config.yaml
num_hidden_layers: 8
hidden_size: 576
num_attention_heads: 4
num_key_value_heads: 4
head_dim: 64
intermediate_size: 2304
vocab_size: 8192
hidden_act: "gelu"
norm: "layernorm"
norm_place: "pre"
norm_eps: 1e-05
positions: "rope"
rope_theta: 10000.0
rope_fraction: 0.25
qk_norm: false
attn_scale: 0.125
bias: "all"
tie_word_embeddings: false
parallel_block: true
init: "normal"
init_std_qkv: 0.0162
init_std_o: 0.0
init_std_up: 0.0162
init_std_down: 0.0
optimizer: "adamw"
learning_rate: 0.000598
beta1: 0.95
beta2: 0.99
weight_decay: 0.38
lr_head: 0.00501
max_grad_norm: 1.0
warmup_steps: 374
schedule: "wsd"
decay_fraction: 0.806
decay_shape: "sqrt"
final_lr_fraction: 0.0
batch_tokens: 131072
max_seq_len: 1024
doc_mask: true
train_tokens: 660200000
max_steps: 5037
dataset: "wikipedia_en"
MLP neurons of a small language model. Each row is named by its layer, matrix (up: input weights) and neuron, and shows model dimensions 0-95. Each number is 50 + 12 x the weight over its row's rms, rounded and kept within 0 to 99.
A block is one neuron, or neurons of one layer that tend to fire together. Before each block is what it responds to, as a language model described it from the Wikipedia text at the highest values.

Responds to: Ordinal words and number suffixes such as first, second, fifth, 13th, 37th, with relative "which", "also", "all" following a comma or "the".
L2.up1605:43 44 63 48 29 48 40 62 69 58 27 47 79 41 53 36 47 49 48 59 56 47 47 53 70 66 53 54 58 46 46 52 56 61 63 37 67 46 45 29 70 57 40 54 43 65 63 55 71 48 53 49 76 42 61 43 51 37 00 38 59 64 50 57 47 47 30 76 56 55 53 46 45 74 34 52 53 68 56 60 55 48 64 54 39 61 56 56 52 49 67 48 48 66 56 72
L2.up2285:52 39 75 42 52 62 36 53 51 50 61 51 51 53 33 67 50 40 44 65 30 38 39 37 38 31 48 37 62 51 42 30 55 60 30 45 51 65 36 39 51 67 48 47 27 30 64 53 52 28 51 49 39 42 51 51 24 42 45 28 43 56 43 85 56 50 48 59 58 47 49 51 38 47 20 39 66 56 53 53 58 45 37 49 50 74 58 37 49 53 53 57 49 49 49 59

Responds to: Pipe characters inside markdown table separator rows (|---|---|), after a dash run; weaker on mid-name pieces like uma, i, ed.
L4.up573:34 41 50 53 45 55 32 56 38 43 49 36 43 57 45 47 73 48 20 48 23 43 51 40 61 28 34 38 45 63 65 62 54 30 62 46 58 49 38 55 53 57 38 53 41 63 48 43 45 54 58 54 54 53 53 29 37 51 31 66 68 49 75 48 66 72 60 58 60 58 42 55 37 33 51 39 53 36 46 48 53 44 53 33 55 63 40 54 51 56 53 49 38 50 46 86
L4.up597:40 33 52 56 54 30 49 46 51 47 50 52 42 32 26 48 54 59 35 53 56 55 36 43 61 53 39 46 44 51 48 55 43 55 43 47 68 43 39 61 62 56 31 55 51 42 46 53 61 56 53 47 30 60 32 52 59 42 50 48 41 59 62 57 50 51 33 56 47 49 31 45 56 52 35 34 47 52 47 68 61 55 45 52 48 52 68 38 50 47 60 46 49 54 38 45
L4.up605:30 55 16 59 29 47 26 55 28 65 50 46 47 53 56 60 55 44 31 31 34 39 50 50 56 44 60 59 45 55 60 43 60 43 49 56 61 38 43 51 55 49 47 57 53 43 34 40 57 68 51 31 42 64 70 23 63 41 34 38 46 59 57 81 63 57 33 42 42 57 26 48 43 39 52 45 55 54 33 66 66 49 35 39 56 55 46 39 34 50 57 50 59 09 35 71
L4.up1426:69 46 56 74 42 39 35 58 58 57 48 50 45 39 56 35 60 31 47 45 41 47 31 61 58 40 45 30 51 49 51 49 19 46 40 23 76 60 47 43 55 45 70 55 54 40 41 44 67 58 46 39 64 62 27 53 17 40 51 53 64 36 50 56 63 82 53 68 51 66 29 47 41 61 65 56 66 51 63 60 40 53 79 36 52 67 45 59 51 59 33 53 51 54 52 51

Responds to: Words or word endings sitting between a subject and its main verb, mostly adverbs (reluctantly, secretly, just, later), plus pronouns, "don't", and final name fragments.
L3.up120:33 40 34 25 44 60 39 43 59 44 57 49 39 35 68 30 51 36 39 46 23 40 58 37 51 42 45 73 55 42 46 79 20 46 64 48 69 58 79 66 32 38 48 66 50 24 41 48 49 47 76 61 54 42 51 45 50 30 27 46 45 66 65 46 45 51 49 49 37 81 09 60 52 54 56 50 38 60 42 50 46 59 57 44 37 48 53 44 44 49 49 54 14 44 53 35
L3.up531:48 52 69 65 69 61 44 59 50 39 42 73 69 40 47 68 51 54 65 52 34 44 60 58 53 48 58 65 56 56 40 50 37 69 37 40 44 72 36 68 37 46 33 47 45 47 51 75 61 52 42 36 53 32 62 39 36 40 09 62 47 45 65 49 32 51 63 45 47 63 56 64 30 58 55 42 89 34 48 59 46 27 64 45 68 63 50 34 78 47 52 49 46 66 58 38
L3.up632:55 41 44 47 56 71 64 72 43 50 52 44 43 57 33 44 43 48 60 68 30 53 35 60 36 45 58 52 66 49 57 31 15 56 56 73 59 78 66 55 43 54 45 69 57 61 47 64 58 73 55 39 37 66 50 55 53 54 50 59 60 62 64 52 41 60 41 65 32 40 69 66 47 33 50 50 54 66 28 60 51 38 42 41 32 59 40 35 58 55 40 47 52 48 77 43
L3.up753:49 39 71 37 60 66 67 61 67 31 48 64 58 64 39 43 52 74 56 56 15 54 58 55 55 26 49 46 43 55 58 52 37 67 46 44 63 76 47 47 50 57 53 50 60 49 32 56 48 64 49 38 58 47 38 30 18 52 32 44 47 57 54 45 63 60 43 64 38 37 54 56 42 46 36 39 87 53 47 55 46 48 62 60 50 53 46 37 56 45 32 39 28 59 43 27
L3.up783:49 39 68 41 54 51 45 41 63 55 64 61 56 31 49 62 55 40 42 38 47 41 58 61 54 43 46 62 40 54 50 57 62 57 58 54 60 28 40 72 52 40 72 53 42 30 43 48 65 52 56 50 50 55 55 57 39 66 53 38 49 70 67 44 38 49 50 58 41 47 44 50 65 58 45 58 48 62 22 70 47 48 36 44 56 56 37 50 56 52 57 49 42 43 35 56
L3.up1196:57 47 31 33 53 61 38 47 68 37 55 56 88 60 50 43 39 73 58 51 21 38 54 48 40 30 59 51 55 50 39 37 25 50 49 55 46 50 77 47 34 50 46 61 58 49 32 62 56 44 67 58 61 53 50 34 42 58 42 39 60 52 51 56 12 67 33 64 48 34 34 49 37 40 55 35 47 57 60 51 59 50 53 21 44 33 50 52 43 56 51 23 58 50 60 35
L3.up1912:66 42 40 41 35 68 52 50 62 54 55 66 53 49 55 40 36 48 63 69 37 68 82 46 58 28 65 52 49 48 51 65 21 27 45 55 59 73 62 29 58 76 38 54 48 50 65 46 58 62 60 48 61 50 25 62 36 55 52 41 66 48 67 58 27 60 50 42 41 50 53 42 40 59 66 37 77 50 25 44 53 38 57 55 38 29 42 21 62 40 44 54 58 50 72 46
L3.up1932:43 39 39 48 44 63 41 52 65 62 39 51 53 61 37 51 45 38 24 47 47 34 67 55 53 30 42 51 62 71 70 59 42 69 69 55 58 56 44 57 48 66 58 40 59 27 56 66 49 55 48 54 59 52 55 35 39 58 39 36 41 51 50 46 49 32 48 45 36 59 43 36 40 46 55 50 68 44 50 42 56 63 48 17 44 51 37 37 48 64 52 55 48 67 33 52

Responds to: The token right after a person's full name or surname, mostly and, a comma or in, as in "created by Matt Williams and", "Painter 18'".
L4.up414:43 60 53 55 43 40 55 30 61 53 66 51 73 46 46 41 34 38 44 50 26 37 31 57 53 42 49 64 51 54 63 56 42 49 46 56 46 47 74 39 51 38 53 56 62 39 47 54 55 67 59 59 63 40 60 37 57 58 36 69 53 62 56 44 10 46 49 56 37 43 55 41 52 63 44 33 50 65 51 62 51 40 32 32 62 71 30 50 44 39 47 60 55 64 40 64
L4.up683:46 15 42 76 78 26 46 27 54 62 64 37 55 30 50 28 85 44 13 57 49 37 44 39 71 59 62 58 50 63 46 47 33 67 46 45 59 44 44 58 48 46 67 43 49 27 53 54 66 61 51 58 55 51 54 34 45 52 35 46 68 41 64 60 48 45 51 66 32 64 61 65 53 55 54 57 38 59 41 40 56 58 66 63 68 41 21 50 58 56 54 59 40 40 48 54
L4.up1296:42 36 47 51 54 46 36 27 34 35 51 41 57 34 31 58 64 50 51 43 09 42 31 45 47 32 47 61 68 44 39 31 39 73 49 64 61 67 52 39 58 59 50 49 55 40 42 58 47 64 45 66 75 47 52 20 21 42 51 60 36 35 63 74 49 77 33 76 45 44 52 49 46 67 55 50 60 54 55 59 49 50 62 51 93 45 48 35 57 54 53 46 37 42 51 68
L4.up1400:60 53 59 61 80 44 39 65 64 68 37 61 53 46 53 31 35 48 41 47 27 53 52 40 41 50 69 53 61 56 60 30 33 45 52 62 61 57 53 55 47 42 56 63 55 59 64 62 50 59 55 33 66 59 39 33 33 68 53 50 64 60 65 70 38 47 51 49 43 47 48 59 30 52 35 53 64 36 42 52 62 42 46 50 65 64 28 52 49 67 67 71 25 62 61 34

Responds to: The last fragment of a split name, usually a first name's closing letter like y or na, as in Wendy, Emily, Rosemary, Regina.
L2.up633:71 42 47 43 44 42 49 70 53 49 53 45 50 49 50 54 39 52 40 34 25 49 44 43 47 44 34 46 47 58 53 28 50 67 54 52 45 54 33 52 51 50 54 57 54 48 21 43 70 68 52 16 68 80 36 48 38 50 58 47 37 57 23 35 51 68 68 58 46 43 42 61 44 50 63 24 43 50 48 18 62 40 42 49 43 47 62 51 42 65 50 43 13 66 62 51
L2.up1319:46 52 46 42 30 40 47 66 61 68 42 53 46 48 57 66 50 61 27 23 47 49 46 42 51 34 47 51 48 51 34 46 42 65 51 62 52 46 61 52 52 51 32 39 69 49 64 53 44 48 65 31 52 45 59 35 32 63 35 32 13 45 50 49 57 84 47 39 61 39 53 60 36 17 67 50 27 28 38 48 68 54 53 54 64 43 45 51 68 52 36 28 54 52 56 51

Responds to: Short syllable pieces inside multi-token proper names, often foreign, such as Tom-ona-ga, Ya-ki-ma, Se-ba-stiano, Y-uta-ka, and sometimes inside ordinary words.
L3.up2:53 36 51 59 41 32 51 41 57 58 52 43 58 49 38 49 47 36 55 63 24 42 50 46 65 18 55 51 61 53 51 39 45 67 61 30 49 36 53 56 63 45 55 49 51 51 50 65 65 65 52 26 65 38 48 44 68 75 43 43 45 54 66 44 54 69 60 41 37 62 40 32 53 58 52 34 43 50 48 67 40 64 36 39 47 52 58 35 48 71 42 59 49 42 30 39
L3.up34:64 50 44 55 54 40 56 61 59 34 56 59 53 45 45 70 40 58 34 36 34 55 43 68 58 42 64 36 57 64 35 43 53 38 41 29 54 55 62 65 35 51 73 53 45 46 62 48 36 74 62 52 56 61 51 54 46 37 64 60 41 67 48 48 33 75 45 53 39 52 33 83 48 46 33 28 56 52 60 60 57 44 56 65 70 51 58 47 42 37 53 61 40 44 55 51
L3.up100:44 39 80 45 44 46 35 63 42 55 30 25 69 56 56 40 43 46 50 71 40 46 39 44 63 53 37 51 63 65 71 56 49 43 69 30 62 43 55 80 49 58 57 56 62 50 23 69 64 45 43 43 57 58 53 43 49 50 44 26 28 43 73 49 56 63 57 54 32 79 30 59 62 62 51 21 64 65 34 65 59 46 40 51 69 59 54 40 39 57 40 51 33 59 61 43
L3.up915:57 49 57 49 57 60 41 55 45 35 51 53 57 52 48 57 49 67 39 17 60 50 34 47 51 36 72 81 40 63 48 41 61 45 47 27 55 27 56 70 49 37 45 47 50 47 42 48 60 62 59 45 48 64 71 61 63 55 29 45 38 53 48 54 39 59 62 45 54 70 33 47 44 46 34 54 39 39 34 37 82 52 04 44 46 61 39 38 47 52 54 49 48 48 71 68
L3.up980:32 61 70 59 56 22 69 64 66 53 48 69 63 33 53 62 63 69 19 46 36 46 48 64 37 28 50 71 68 77 51 62 37 38 71 51 58 46 54 55 42 34 61 63 60 49 55 55 56 86 55 49 43 50 53 39 57 56 36 39 28 68 58 39 56 71 46 55 49 43 42 48 50 48 48 43 38 53 47 41 49 47 48 59 26 54 47 45 33 54 44 68 46 62 48 38
L3.up1294:59 65 66 69 46 51 45 58 45 45 61 33 45 47 52 60 37 55 51 62 65 41 64 62 51 47 78 70 60 61 59 30 60 71 53 37 55 41 45 47 53 32 44 42 59 60 65 39 46 41 57 50 36 52 50 57 49 66 47 23 36 60 92 43 46 44 65 50 68 38 32 47 45 46 29 41 37 45 54 63 58 54 70 56 40 69 23 59 40 59 35 59 56 48 53 54
L3.up1865:38 44 57 45 51 67 49 61 51 73 34 51 57 57 44 59 55 34 41 39 31 51 42 51 61 40 70 28 56 55 79 48 56 33 41 28 68 50 49 52 44 45 40 45 42 53 46 50 50 56 50 29 60 76 79 45 60 54 26 38 33 50 50 46 45 51 58 46 67 61 54 55 39 27 47 45 51 47 50 49 58 48 51 48 38 38 53 58 41 66 53 76 57 44 42 60
L3.up2210:36 51 38 47 41 48 43 69 73 63 42 28 35 47 51 71 59 34 35 17 61 52 59 39 53 54 61 45 51 47 78 74 66 49 68 37 64 30 45 38 70 50 55 49 48 61 50 27 42 68 41 29 43 69 60 51 55 36 40 41 42 54 46 44 64 40 52 51 67 52 29 41 38 38 27 42 54 34 34 57 60 44 54 45 46 53 51 62 47 50 53 57 55 42 39 59